config = dict(
    num_key_value_heads=7,
    rope_theta=10000.0,
    lr_head=0.0351,
    schedule='wsd',
)
MLP neurons of a small language model. Each row is named by its layer, matrix (gate and up: input weights) and neuron, and shows model dimensions 240-495. Each number is 500 + 25 x the weight over its row's rms, rounded and kept within 0 to 999. Numbers have three digits each. A neuron's up and down rows have the sign that makes its largest values positive.
Before each neuron's rows, "fires in" lists the words (lower case) most often at its 100 highest values on Wikipedia text that the model never trained on.

fires in: "and", "therefore"
L7.gate1127:520498496466490505532521487515526491521456499522450521509524516487533508536486474465478526478497469491471485497464511505521470543488481465464527469515480503475480480514516481517497512491518518452522486472503472513521499470511528497484457481508474540506514526471536489478493522455518506539514542506500478485509520487536506504456520489532493499526506465484483506486523468470542548454546495483455513476483463512461438475536494506507475519479514500481508488493527505528501489506503472473514502545523521505517517513520536516538564514505497458458517517564504498505518493502492489457497515494522507455522475525514487517470513482491445489426474526522501473505499528463493463474505502473538498518451523485521534535515451487528505497551448522518502513538492512518519552519511511
L7.up1127:508485501499484546575502469486479512494458493494472481535525533484416509470519474502484497488476485491539442504476480514493514458502501507488536506498478521526513542500485529495518471491489512491505523489555497495504504506558487500504535464524529517500531528491491478473509488507550479441500501524462473502530498493521526503493503490488520502540484493491515529503512529522512475509499477541473505526489449498503476442505500527501530510484462465479529533532530489495502540490532532534513523528480550462488498482508511516517525489486487480514491494484485465566518470535492467550530525493523492497546498496509525518535520469582498496483509482504479455527469523502479464482501494507517510524535509540525469481477499535504518520527481570538492504512501499483510430486498518

fires in: "was", "to", "not", "are", "is", "it"
L7.gate822:509532518506514500506536473531554491567508487501582503515503512459543519493514522485507528476480494506473501533528545485489483526499532483495523487474514495501488551484491488518522485496489492466490509486504514455475433493490543463512496464487515534514461542515490533523528517500508513476518503503489479512465477493476533492499534532500522466498533499539504536506516511506546485487489459527461532538535481486523459514521490495465547521465503482481474463511502517485502478493510505501482479487505487512498491508502516490500493484484494489500482467489514497498511535532488461478521503530521512489522507495504488492462509459520484499493462521493531482502530507498501490458479482497520498546486501522494502532504448491502530460531534472527483504510476480510492507515569521
L7.up822:516554488519443524486515476487546522490520480497511497489514494470502532464506513473506530542530473443505497510545487496486483469501455500491497458505476475461471563507485493524492561497509493479492507517516473518478475489545522494511483500524532502493529493495455518494490483479523530500541529542496454489526524508478476502477541467491486454474533508503496478494503519474477532507495498485507469473464483479559501478463468489501506498509517498461514499538535514545482514485588513507503538505520544475475487517571518475483495481481512527461530497449472511484498469481476496501476493498496532478450490490489474497484549497492463516519504471494531546514503480482524497529498567501504538487503471514548465501525516549513498503483501494523474514481471486473493504557484527

fires in: "as", "to", "the"
L7.gate1578:490473498512507526484486479525470476498538530481509507466483480500524509526544495494438494497514504507484483537496513482519521506512475495471477484524504512477472529424455480464500488456528508541488485503501494543491515498510519528491502449513466462470547477481517511535517495466484512508477474511487493440524452510471526493513491537466522522508501532537480516503495512517511476511504443536489465449526473535470481479539468521521504519513485503488524522519458549469491516485540503479516507479505491526476535456524535458527474517453460543494477454471482535470464521539514468492482488482531483511514518502491438455506522491541450551471540508472463475519507535497471518498460536518499449496507530472499472488515488457493486479514507526490511525515490542475460518477525489
L7.up1578:494500522512512508505541465458506516477479543479512503507526511479488464450491467520516503489479473478541512518471472487522533507492523464447505525528546518463466540505478475477549504491507482485508498512506491501446509511467479497503535523523529502468482476487506499474500528505484484535464466498503516486505494532456529504519524491531500481480563482486503504508483501485465512469509505492465504490498505503487531502428500526513526528500539505480507448524492505495450516505512494523494496497525517479480475541491439495461505506481476545473517517457500486481532506486502525489489457497552531521521472475520507474525477523504527516544520503526498514484536476513545450520509525467491502514506521503526509500486457471523556567532524488503493474519486553499502487474485535

fires in: "was", "is", "been", "to", "it", "have"
L7.gate2286:482543497522455477514490476526494467519462468475489493489511548519539525486525532471543500520513542515502457508553533504513489530517551474517563484508471467485521499504512504538518515506476490500496551491522483454513504460488537477466507521515516532502470469518532538508499495465493512507503499512550480526452486485517493459477521512526494446497511501522480507507531539460489532505494508475517492519501472548473507476496483517444492497508505500464489504473516510518494480523492503508512546518537531494504503482501538498476497465496463485504560468541483487534526531490530528560505527489514498463494481487530437538490483475559468539502539480500489502558511489473501522520447498492495525485466489512526505507504506520505569489519473503473464498486495493497536523501487493
L7.up2286:500526517496521514515456527479535503483486470480520519485520526506473499495492492496488527511450534502486441489448500486482505524500470455506523533465493503511514521495566502485504462534494562512487450470502524511504455537485521498462513519532477551499448489501518483534507466535491497547499503555510480491512506481509471548486523479505504500498523512477496518505465449483504540450528491520493512491564508456499508537489498454510485533536489486502529466482491457508470498531493504469487497494476487433498559464484479519491504479494490526498503505463517511455492482530500491439487494525512453461500480415422504465487511502539528489530493525497518498478486458502483483527468474530468479512487550499536495532487463509491479462545491518519544466526494534516482471455522496

fires in: "on", "in", "under", "to", "than", "at"
L7.gate1021:496512532485500468508465511509488514480516481512448490503480504511491525511493507484487529507492489488504478484490571537459498510511517469531533525501549519496502449481478503461500553549509500513507541470466498500501564526526513552483497526496507542525487510478540508511542540530539520489491452540530513527490489488493489506518495514467563504493546480546505523500481447485507464543491458509492451485473524521453459473541541488491533528539525533520471493486504467527470449519486487517520496496482504486514520495483492510514499463512505481507485480459521498505479516518523491443472514487487506465473490499484525531518560513544551468562534500529506463492512495504513515520523510548485509483503503538458492470458479499533516508491531501492511492526526534470519470503459505
L7.up1021:509476544523518553498495462515475451437497546501532487481520481547518502459464510522521474492510524520486509485510465550490515503442507489491511519512522507502492536522511510524527511503495485476485496482511479508483458554541516505474496497472522445506513473533540480526486514475467506484501494510485491521472521468509464506509488489482514586499473432448463521507543507510501465506468496528520492456533491474541474467505483483468476517493528502487470546534522522506471522494510454495450563492492491518517530509480499467541493559503535517534457509508513502531494488484502504514477497503481497503473488514492523526493464477483491475496469497495529509497539479490505498502520516534498499467483505465499478505535512480527507480499470503524511512463526510549488528493504508

fires in: "this", "first", "second", "that", "third", "2020"
L4.gate421:484475499507483509493500501517517529560524476508534476472498459479468473457499461508494505480507475512518523528521479488512523485494498501516508532484477470497482533464506517484534535534501542428527461500510495471499519464486477495515520491464477523477483486533518512510506507487539503465505501550517508531506478523505510520502481534541517508520494465496503489550548512499479491500461475444465459461498474480518522471524499516477525519522531518510542492538465496492492493490498519494484487468477536557460499470528433483532489476516503488493458464491519501517518514491500507554523447503526513475514486503488492511478501478498503480477472467527452478535493528518484485484448505494489514504504528555464528459477542450463518496509543500515504536496496505518523491531503523
L4.up421:477544510474529515519481469485535463505491527515478539549478502518531484494479466466480507497517504557500508461528531475499532512542484488539510493482522498473514493512454486479496484523515461492497499527533459505501509487526496490521495484518450486550527484518540518477503434513484532549484525529523499524515490555467502507519520506522498511496515461485519499514508512520482499479447514510547443484465532475504497434457486515547526515492528507491481464484475485494509498520478520511490431502498447516499469492471486456470497504494491508501532507464542532517532515494491512540528537520504454483510481504517498466538529472516520449469464471528564510518495545495517491493496476462509521473507484467491508492486510463507498513486522528467485542470484511464493494539463484

fires in: "of", "e", "three", "all", "two"
L4.gate1668:457499528524506478492456473511520518563509502502516512483516532523507492481524498532491496515468526535490538472520477507503471537501528490550528507498549503518478506533480505490491490495500480528506506518514491496516501511539538485510481528445469462522462483478524544502461519493545525488558491541465487515507497484519533500482576501475533503524519522532512505479514519513433507523471440503495489444489476503439504499503492543502469507505516518492454507520457479475497529487511454491504469474495507540503557518509493497494498483526459516489515499529509528477504521501498538532526487455511519499556494493501470502451498549506528477505537500485438470479481456494509514538465456520500508476474465487511509465464510516480522485480460441473460495494524501490505521509468530
L4.up1668:520521500497534504494498481515476532485535481491503485491519516562477495488482502495475520522509520514530479480480488456487477487516507555497497471482491498495437511502518518471495524540476495526546541468467537530532495503534492526460528499484477500534536490483462486488538520471543510489504520510513501524501497507510470422490508500530537516457520496507467492498482560497466553552479524520531583503502488490501540470504515479478483503465475506460535501504534499576469502509533497520529512501507503501461440477488482472485492520481476506471485487512516521527520497487491483504491499466503528514497515480487506472460528500538476499450509482503453476493436566480518501508516475500489458470508492515521480494501495506493479506512457495503536491541490454528498465485524510

fires in: "has", "have", "also"
L7.gate360:471532513560499503493489488529495492515446488481481463500528508477457525475529496493542491489501453485486495520513498511441496528459472471465497492494471524544489538458512514509490527500493510469502463510478481500497470497461526497486480510460494486542533485479477475494512501454524522507519470523508484492518493457519547514499529486539463477522550518526493484484548509520490459467506475502491536491470504535511510454486475497497483557527474478496501457466505519504509526484491507485503458517494521506463487484477530493527535505479487473521487468516512468510512511508549537500497530500473508527498524518490500495492539549492511481500496478534509493500498507494515491497495479526529504566550520497492535498480526496487502520543474532497465509477505482505489521460481531
L7.up360:506516498514494485489502479538472508510503488520468451470536469545466492490532458500513516495546490497471513509490517511540492522502445481454503488490473481489506483520495491524527528538512512484544485524505496532491464514494508475449482490510495507501514505534505518482470490525505505483503514489534433528508510466459517515497515514482502480526497530472482526525504512469513500453485434495486502542529501474495506500520487499502492520490489511488506530475521554531497532460482539506505494484508454548475525483479518491491484485486472464500468473541515503542499547527513543534472457474510508457487505460469502486483519440553508505565488487480483488482476417492488514514510482522564497500514520498508497492482490495490483524511504485507492502469468481518472526516540520

fires in: "was", "been", "a", "also", "most", "an"
L7.gate1884:472531504525472499518515455509496493519491507480509491515443534543540508541543525487460460520544536510499461550498549514518525542538531465522471489487546525498517499519457424531485514552489494492509532507497528517549458505475531488494513487483529552495508530484486500519504499499488480527529449503470480489512482524561511492500531530537490509508480493520428479496534490460511532517478520507474474490500525530489498527473484513498515474488522513455475536488491542484466503475494512535501503484448510517521511477546508519550469493502498539482537482484477470523523518484481555508488456503523482512524516492484508496509507518484489555522537516497534528492528529517526476497479503478488516492494506518562501476498479450516508489509504487499474504515531454529498517483518511
L7.up1884:510518524458523490499470489500509524469503492503493449535539496463473498493531495467491504509496429525517484493497525536516471486490501500474509463510459484496489508493458476481553491499535528442500512490511511464489535484493489464480483484444504503482517473488530501511474484452486526458512488486502508466499459513532523442519465510502496468441516489539496497471504485513516468526496490506476503501488468534497535510486489477521507461514494469468488506502508481509489478464489475491526468520494516521449531482510512472505560480455503520531501461482474509412522483506488529498488472492513493525480506493510509542502528511505506477517472489521470472531510544537501471522506504544500513538486493569513552490516501518514517437511485518500498534513503475513517525483526498

fires in: "an"
L7.gate47:459486516477482458465527465497497481489519532489468524504500484495516482523465516526527525525496441439498496498490541483506496535519478500499494515467535524464483563489465499482539545539540524511517492497492459520490479505501483492540455487509484522576516539471481530498515494458518538526472469498497494515515544491491446540516508497510511492506516483505481520495478498523521483489531444511514511489483510493483525481510483489519510510482496506471535504456492498462488514466500465540481499526519526498530454555483503476485493530478477546505490486469534469488489457511503478475488506532501507505501472526520482487513529468532515505509484568516521499459481484533554497475533502499511530508496508524477528505496505496529514463466493503494522511527485486501492488462499497
L7.up47:511526481516505520486511519482515534515457528499500510566500472501516505503484495509491556540503496481510508514503488482482503501459515487536469490548528529436504527542475465494521512464509478430530517474506488512464543452530506500506492534497545534498521582484500504527494511474512537504518470535470508499461460534527512449523486542524493534503493472492528510499543504505539522505505459508548516471456493521507494459507511493470485520510541559479491475498481507483497490446461461513466510480499546562507511500541525508516510504494513542488507515494493470554528469494514490490526494503486478541471534519468553525518535491493524498493481532517519474472503539478543462484496495502527504510499452515520507512511515465503473485474535540496500523529475484500522528482543496

fires in: "at", "after", "of", "in", "from", "a"
L7.gate1459:512532500516525479512511494559467478522475493526462508506503497518459490512556489500488505507520489514549468475493484522485495485455483473485482499538502519483502460533466481500463516514460463531531479507498480523548512527488485532477495484502534488495517518495531501504509555489490506505472504478510525517518494494500514492518482535489546547489499510498475540488477474526490520508510490517429505542458458465477468509545462565516513482525483501476527511509477537504505478468535530535489479530483495502512503505565528494549491514477470506448513476518510486495485513472533465528489490496545524515514524493482505464500535492538513494497495492460470455497518493477507479508498490517473487498489515488482490479480525517442491506523448549444539523535510494532504466454469505
L7.up1459:517485545472557549514489492513506518493465491504476487516548507519535526500530519497483509500529493478513518524502502525511505512501499510499500577507475537510480493502482484517532494470484505491532488509517494526515500472495526497488502490486521502501486457501489489445501541518504479450521504504457526518499500497520553453533493527500524522507438515517521508525513521513492510544485507493464538513477527518546472472503543507469508527491478491526520497511535505494479525516471516481491502461514553500484526471512476498525469479500517504534489518447522493475543505500459509503488506528539516478535483546508475471513469509431477543502527499521470519468465489475520488492494509524468520512481446536519472566519510510537511523563509518464500481495492465524511470525475502

fires in: "other", "former", "two", "writing", "one"
L4.gate2060:494529488494512471522553511432539501506466516488545482495441462493515512490455488474438489493497496511463499517468481513507492490477568536471503504533506537448472477517518501493464498464443512495500507472539489475508512492477463509553556515483486498503475471497558499498477568518497496492489531540531506506492487510542498520505517505483482511490480465530487511508527498527491536491433505490486518460482498537480505483532516486517485509491521487502498520485471521451444444514489499454507519493490466526511544503492498502457552496494476501537522507462515481518482507480525458505483515475482448519506504509505550516519524468525527421501520468511502518498526459476550415502499512495516529501467542537472501459494514503507519517526499472524483483487497501483512501518496526
L4.up2060:477537479518504521485474506517510515496497491559509492490536553513534464472464485482467480559507503483530528507485507524496465547500509515527529447521520496499479465554460507487536523491495514499510537491485491467500520500463487490493501468495501532517505499500484518480485546501497525495534472496483542495462530505544553501509495509489480483512525455508502503518489515520488488549500513482500495513487510484533560480500501512520517494484506484447510502464543515483452487505533474509530476487496507497538532504508446486509507537486502480503497483521545475509518479496498541524496465501515473471498497498496528546493521457484513534517491488530509470513506536478533444526466463532545486514461536522510515476492522542522521517502445510474477487521544474494556471492476532

fires in: "that", "time", "name", "term", "this"
L4.gate214:499483501517476479530539517561532471514536516461525502510490435514499496514526512485531521515474529478463526536535485541517546489478453531486519443454515477501464518501483476509487562513460509511481502482493483497490518474570479501477514523516492493509478501452516548490494469515514530474458496537489483510504483508512476497511510539492487535465488455496458519493494522484479492461487481493484477462530506500486477473513450524520497528511470496496484472489500473474493475463472485492442458483490481536480515495529499476469491498517502506511509481482483513541502513500485445538487493508465490531481500475530478530518488483529517495505508497495523550532494565498492507500499514473491479482525520498445558503486509492475517471512514488469490501461496501517525450477480497
L4.up214:472504488465503514515481522514510521520472541442499512514514569496455476501496512498542502521487519502494539480501471474511510498549445542504502461531525497565523488492507495489500543449449509507460492488529530502515464480478492545461491499497529471499460493464437526497481487532529497497484532557482493517511537498482496513457499535505464541496502460507515489449469556490507504477484486475520468504520486494504513490481478507509516506500486515510464512506523501424511487481458481504474421482495498503506470465508511488523472498494503544497465482503485538511511497505539518503481473475535509484542485480528472520490501482514483505536466463509511521466453538503478517478496540493484491472525532495473525538480508482484541461490501531520477486480491475507527514489503547

fires in: "al", "as"
L7.gate1432:495492501506512484522532482482500544485515527554480507493454508472501465494504467498534490513486510477517514474497478488504520473439483468516539522489469516499494479493464488502494512505545485520512509487539502513459460471459508479478504473481512473486535519519470525496493501461505511462466517529496474506474489564520533463506530504509489498528506478514482497515524498536471479526548515462520476503508519537473504491514471479502491538501512530500478503507519514499491511511535470512544475479545526533488508520472474499506459488528493565484468486491493518478464500499472498512483478499515479498535518461486483485446459504513485531489515481520493491546517516503524488464485525467465486497490531474496454474528496438464540481479465498458471456498544502521494536505475561
L7.up1432:492485477436530506507509492529488526527527494538517496477484484543482466473487506484502492491489525489504505496559490506457498503465546520468485485511484461500493469506495511510470560519519466531535546489517485472496466536468488493466493455503536503484484510508445502519486493466494515509447507495536500540506500500495523491500508518490506532522561503504502522538546515481499473558481469509530472482518481497484511482511484488522488513529498486508510489516530536532497509523486536496496503431517531502544473517484420480536529513497474513476491469503484516541466448450495502521468503454530551511492480456483500489542490488490499504487451474511491480497535525505480490468457527484470494496485489454485469447522460472494525461465524475514471509509540538489474517502511494

fires in: "two", "four", "three"
L4.gate1825:449528481526506490502480498486505552554498518516535503551491513469482525482507564527497480465460526533517502482486480503466457519473495516543521445513512502455522496522511487484516516501512519461539551520485508493512503479514510463537518473457490500513493477474530539532530485476471491458523459534504524503497474477577559513444530479509459474463479446514515494480480446502507525471482483480521500495523507462487500468515496479487527503544502501519516447513484534516491473499514458477520458527521535507492497520490498503511471481498451540507472519490501478532508466503510546537523531514517527469508491467512497474477513486515472511524547496485538519514469480479502478510499521516516508542499542518500536523472515494502519468519464489499494457530524473520536505519483511
L4.up1825:520510491473476520501491533479458496497521499528461502488462494498466518508502515509490493556463490444488503516492510445490496513477473516477483460490506469427463499480541506516472522523506482517524523476512505535507512524490517485495501435499493506568512500519530485517517494478475508506467475472457501510476468535501521488485495485495495507510519497507471472487530475509566504511515515522504507455473487490521545476524511456497480498505475496498491480500494520456494506534561508497483503493465495511520544523498515494489482487461497509510524457524473475523493511504498465510526504507475492501488511522513478534455475527516491495511509489557500538444471530497514493480514506517470444512503504506473515441515455529511483491472456486502495435525554490504496528503483486

fires in: "was", "is", "an", "were", "be"
L7.gate1694:486559485515510520534508480493500513543529567485501481511510474506533499494498477541478536493482518475469508531545504499479490488525493476514506520483469476492509489525475505506495513523475534485445474474536454518517507487490517505489509516475514467495487504473525495519507498486482498462538489510485504517475488558489556540482520530520483464565547462521473492565492466495504513511476529520453461520490453498509450521526500462490507535499519477496491517485514529453492483491505473500515508537554503517503540494497490476466469480488488504506514494441516513455468480492474502447527535514496509519510477474517533483480517497493478452512541439476524485494490495534490544483512540544477482473459487465490524545490466481478532499482516476518522478543485504489498481503505552
L7.up1694:525501481458480492543543464504478487514481468530513521485517526533521461521502501501472510522472442531487509508546522485485501481537481498498460495530510488506517497502485490488453516475511512474487500487478494550458478533478486472577490518503514508532514519493493461500524570478505466485509505488460492503477480461517544489476471489549501470496485523524518466555499528520495527547485523483487523465543459497500519479500512456500495512429501527534543547463499491495477510444475494518497517480547472486493531514506532523494523496494470490525476498476466524486463471514513488501495521500541465499525521501482555497481509490461466488455478485495441507475484519462462534490531513505507483508500467489516491504478503499498511484448509475508490454499509491471483528537514504

fires in: "an", "that"
L7.gate270:466524531537463467513480519536504519500517515475449495513522519514535556495528519512482522516517510490467495477484493504480506534489525501469483530515535503514503488491496528501508524533473533510475490488530524447495537453502506536462462512480498541486485514538510489489487488418526555520494477509470484470473458497538504476490503478528513477498457479504480497497496472510523511494492504515498488481504481504494487484488516498471487514483537522485494548504504508470481470495488497536490493517522509513517510519502528513507495509545461533544460480463518520483534537521492490499537488513506480508486467498527493494504511488516535516484503518523510526504554518490520486509476519491473499496485480459479546501493496499483542516502516513523509527530504514529514489506543553
L7.up270:486487468439545448499503519472517517492493528498504534560440501546530545462521511494489512482503494546522493516479503478460492497462501465466504535498486501489468541512514498504513463488535507488462453465462517481530467512487527506467518519525517525499512501464484537487489492502527532531522485501444500531488494487501471506529528514476496483525471482533474503499487483504523526485452474534483543499512503517483458522508497463497454514564478453474524477476452508465511496472494528501498477506512512507523491512515516524537467502519479501511475502420517491499504530522469514458479524473483516470542530492478537497512496470468521530468532535485520485494510484522494512519482487473434494538477490531506518516497503470519539436510480526496484527498491541488467492480514528

fires in: "in", "to", "by", "on"
L7.gate2137:475510469494491498471506521501468547497497495480508447487514499448482509488498483488478529503506490499514502530491477528514434460504491543489532469488517485517497516464527463515537486534523542489520496520449491477479530545460488514490510473496567513462503481481543527481519503465495525466514496497488546509500496493522495506520502539510503478512468481466482488512521483505506498492477552482477486517485500471499499492511500504461482476543531533546479521519494534516511500508506480455514508521483494514490500492503481509520491508499521532523497481527538473516540488523506437542487529535483509527506523505464537549508544492524476489516501467534449486493505515555496485489478497576489512497455481446490510533520546488519523481513475558515510494499510494525532478457493479
L7.up2137:506486550506496511501483574558480512501464534475515523455498469515497519522481540534511504500521516540509501484556473488492458525487512482509461478501506477477519520554438488496514519518506489504522552513489492491490524509518500469466509498521516504496532532484488548500516480512454523483546514519513498490523482491497513500488507510526523479492486474529519523505532516486502482521532529480494502486491474510536491498510503521501512492519507536469520466486520524533521530517535512488496508487488516527486545536523493506521472542527493490519456521495461506473457516487531547495481484503523561542468475508521458540475506489461463512511522498530497467515496472518495525542516538537520495489494463523470501470533529505493525532538457468494525548502501515525478516470480513

fires in: "was", "is", "being", "be"
L7.gate1748:467514564494511491472530487492537481493522507504547497516497473507519482521496485521472489451458550568531529476512495507502518544458494522527487509531460498521466516501554527494515557530462502473527501518469489495496508432519483515469501500471475508478477489475463509511486456519501510466469520521465498525501542479529458499485489548516501522473500460494470515495511488515480484468492462522490497509492495522512515512546469548512504500449499490493516499505419486504546472483517511489471467494504411554499514479514502536505483519492506450517540471496478472476480521511496466561492480497492542494506550522440480538507506486503499543549498483481480520512491523526469453488499490507498509522499509489491527467506534527473500521526494499474496501453544550506511517461515482
L7.up1748:494528500525488515528510518491442529492450493456515512462482511543507532508502503459512473516556501489475491472496539529466528518528511521448481546493513490474501508493430491496522482491540494514445573519507463471490517525503471476464528486530548507516498504495522503467527514442493495508513509518514494497533480517480507497510520484497500444503533526537496499502477489507509519516499560491489501513517505546478481467462507512479507458530522512418493527473552524482465473536554485495535505517480541512547484538485521477527486510521514518475531452475464548482485483516516504480472492515487532510500475491497504483485482491536499507469519499533536504474511469511538494507525521538499473509524454518527538524501475483507515489550544466508497478550465476527482511478507530

fires in: "a", "was", "an", "large", "major"
L7.gate874:497519552447505463500484466491484517514539505505453537521482562503482488460498486484443502481475509505496473508495495524472467474493476503446454529472478522464515519494502461498507500541506470527495483451482504473492496535537533534491504486491514488474513540453487461497505524484509532490510496529458452487525471505493570460535499531502500479466506524499502523494516433498504476497474529485458527483522512498492504503488529466496479502522509521495520492486498528491498553500485484442513501426551497500509520503518483503505463508486490548470450482496497493499486445491460522515541516502506535510516541461524520464464456528492476489480522502547537443470486481497495496515481499527504505515468556536480490523475506496503523462540508528503463528474541519524502471511514519
L7.up874:490547498467411473514476502505531486545501508483486504520494538486506498489498499503463517508500488469472487470535509471482480510503496477500531505518485516474510473477479479514510518516490536523490481488473459468500477484493461527455479503526488519518509485492513523522516517483505515513534465493518492549496506513507513472482512498440513521509447437518526486462463507504464494536535495496498488481470476506474448499484472462497519486449450492527527492514488537462467489489512493520488478522510489522485522503536514532477515507466486532500503459470496516493502490525474493504479532513543520501528498549495517455503528483523505533532512526548510478472528483534517514456516532457505508493474544502472530553510488499505535505482506492497523498523485491522524485468519486

fires in: "for", "with", "of", "by", "from"
L7.gate1683:486514529522477495496499538501520481501508529517463497499510512500550529501500492545480485489519495492525519501488464501479507497493479494493497532537514536488472507499516494445513520491500483501549492471509462520500524480507442465508499478499520485478500557488468503503505488439470507521454519519493522520482515523497530485508480508442515543466509468498493504478537471517508546539480494502526526477478523509508491489514513529520485489538492471497465518526521475500513488460494472481467489512484478485516454521500507516502486501545487545528498517472478503458519511524477483474539537479524522512480502473531492493491494480499486515510506465510501489481508507484472483455540526540541514469471525484487465499498555504493460540556486545483542536477504511507510502486476538
L7.up1683:504482489467449533498506539474488486554464514480511477493490513498506475497506456486507447533517528522483502470484507478526511513509502522456490518550459528474510466522461489468491544498478495484517480488472490500503509556438469494465520456487475502481482511534517492509507546461505468525525470515510470531471454481493479508520531519490468512505480504509536544450520501486522545516535513469505498492478523478482476488501509495512548494538494446516494496502543483547492512502500494499457524500465533476529508468483516483543513481518505490493477483511472485490481496470488490490502502470534487455484513527510494486493477477489470481513462463492467501491520498506505469523503487528529509475523488525512482497498531505537467479521480503569527528509487537497459468496474499

fires in: "to", "on", "in", "first", "of", "by"
L7.gate162:511488484509475523483462536478493491502510472483475487461503470480513510507510549453510526524477561493489508499482544526453484497533469487505517501516479515532536523482494520489541506483511501487480467467504451506501480504528470490507535475470524505484479515464517522462478538521534514477525491481471486492494510481530493530531515523482540496565522543517463524479492474506534488470502459514540520507473495530441488471562501520504548505516503536472515517504462550478480507517508515433498505526477524530558513470515491517525510474502469430521507500512466495468493554499496530497520465520531548506507496492494480542511485501529535469475508484506463442519501490532500473549504436534485473521506458511476513481506495490503501542526525529519504492519479496442498470507505523
L7.up162:501492470517467457482503483454476507524477548501498506456541457503497480505495502545548485488548488528472469472496499516453477455513498509496495494505506462487484507550497506495562483497509519514532517443454500472484522555506529477545518446476473539488490498452504507477514478460466476477512473527502505526487504541529559478503510530522509445503502506503471512504481512506467503496540502461499515522531469464488504564500506544496498446508492537474532489496506542533509447500541553514505496469528522483534489559502455534453537530539516520466488507518537503491468469488489508505482503505521570507491517512497529518519530467513452475497491473498507529497521490444521444487469502554507508493492524501551479515461516519537541487513477491511493511501532436532524482507500494

fires in: "the", "as", "his"
L7.gate626:470500475458462495506514460475522521527465542484486449449511502482525501529518511512549491533546460507498486465509522493525474482509523462507500540509442495553494519479473491460506527506473460490471521512507502536516518531513534509476472453494513500508476484491510490520524534494486493516500466504514492504475481513481517517521500530499481515500471458485447504493519491515539504499499540457470503521519469520470541470507438470506514503521488491554506511499523511533478511487481465521499511491486526542503529476537469477506535465478519501542524466496497560520527482477505449495503479475501517476491455485498487483511470502534505470492532496495486479530546513537527504476483478497504481463512480494544501476476492480527491471470507503524487476476478473529512516484502510
L7.up626:509465487475501512512498474494513494510479519502530530514508486513477489516459474454513458508508502515542500524496537539499454545445466541517479483494523501458527530484483502493481535464477491523518490549481459513521514485497514521502493497489516507494487499543515479484497512479529459479492486487554516471487450527573503529468523531463528465491522559497464471498510486553495527533490446462502490487549468514482534496498445446526471498486498518536526535507444521502480513557490550477486494477507521500504505503542474485485524452488462492452523518446470482504549530486550523506533474472481486456525494490484508491485519484489517476514501523496552448527492556497516492489481505511496478501488472511502486530471495518497497527467463475519483488502490476510556453505521533

fires in: "and", "then", "later"
L7.gate236:526504532489523548507473496490519488534525482505485449548519463487481501533524480492515503501517487482511491509483532521495477483526482479461591473470486458528480483510525501533501518522484515487533439512478506504480508453511489476487478515479492492538526491503498475459526519502493478482520511494527506481482479498537456468523457510462520479474552503484498503480544534480554495431545500486483468487517508520503476444525470509534495516506497492454508481461456530465508480513530511530483494499517503508523525461477502498507541507506529523533522515520454465556528496513557491514508492433516511450482506488504467494563492473547507510511469524501485480560479493533478497504527441452533454516483538495490515465476541515491484499486502525488504504495508488451503459483518460
L7.up236:466554505485464481513471451520511470515470497468505514524566533534482467488490476540539523521524519520487513494502490557518507494495505513473511515500477502507533473479511479493488518531517483457543486509537465511509551518451457507486538511526504492527527497541498496502473499498493497467512444489485526509478508490533506490461564499500454530546471456512503495495526539506498478534509499510490497474499439527531460498503487509467458508513490507480510510484537510481500482479481482510494532498471475539520517499510526493530554483519530497522548483538477486553513486491521524525510519462512521468472519523541463503485493534483499482516495516458494453492514480530486513483539521504548487499486558442524526537487524491491525488576506543507505568485530491521517509530522505

fires in: "who", "that", "an", "a", "which", "her"
L4.gate172:485531518491498477510522520535501460507533549491515522486501481517518474496493526506492520465542513508483515451526496454530474514435506506483493528517478482458478503491519510435438505543530498525511520481533497427510489519489533505528501486470458500501497486501533491511533538438506531530484525495509492487489487506511489504520507446553513521466502485492491509508506493482501519510517430481487481487460472506481480502496475557515533534543509528458468435475425509483491486539466476493458474485514536491498520501481494478468512499515474501508471553509505510502492517488522550482505505511519459503505499442489473522488500497530515490461493553453473493513508538497536496514460538521509482465470502477503479464476492491497492453519469486476500532533506512482509484480489509
L4.up172:513500504459551520496521484508502524476502507485466499487520494492514507491511488513476442477475521473504515516525527444494509483477511490500486494516499488525481479466533508486487488514515518530498523476532488509551444507516481508459485531508507531468489466481496517533467502486476505514469495513506473537530503523486500504535509487502476487516537527487505519533493484530508433540511486495520533429526493520466526468511519501502494522509493495481519461495517507513485488507506486467528548501505461492477504504511470496477517475505487475534548478494513502454487491521498548522488526526521484481505486512498501479554492521540525458542499473516505527553436495537543537529495485543481515494512501473507518466479527490576507499526453508494469533510504486489497500501484500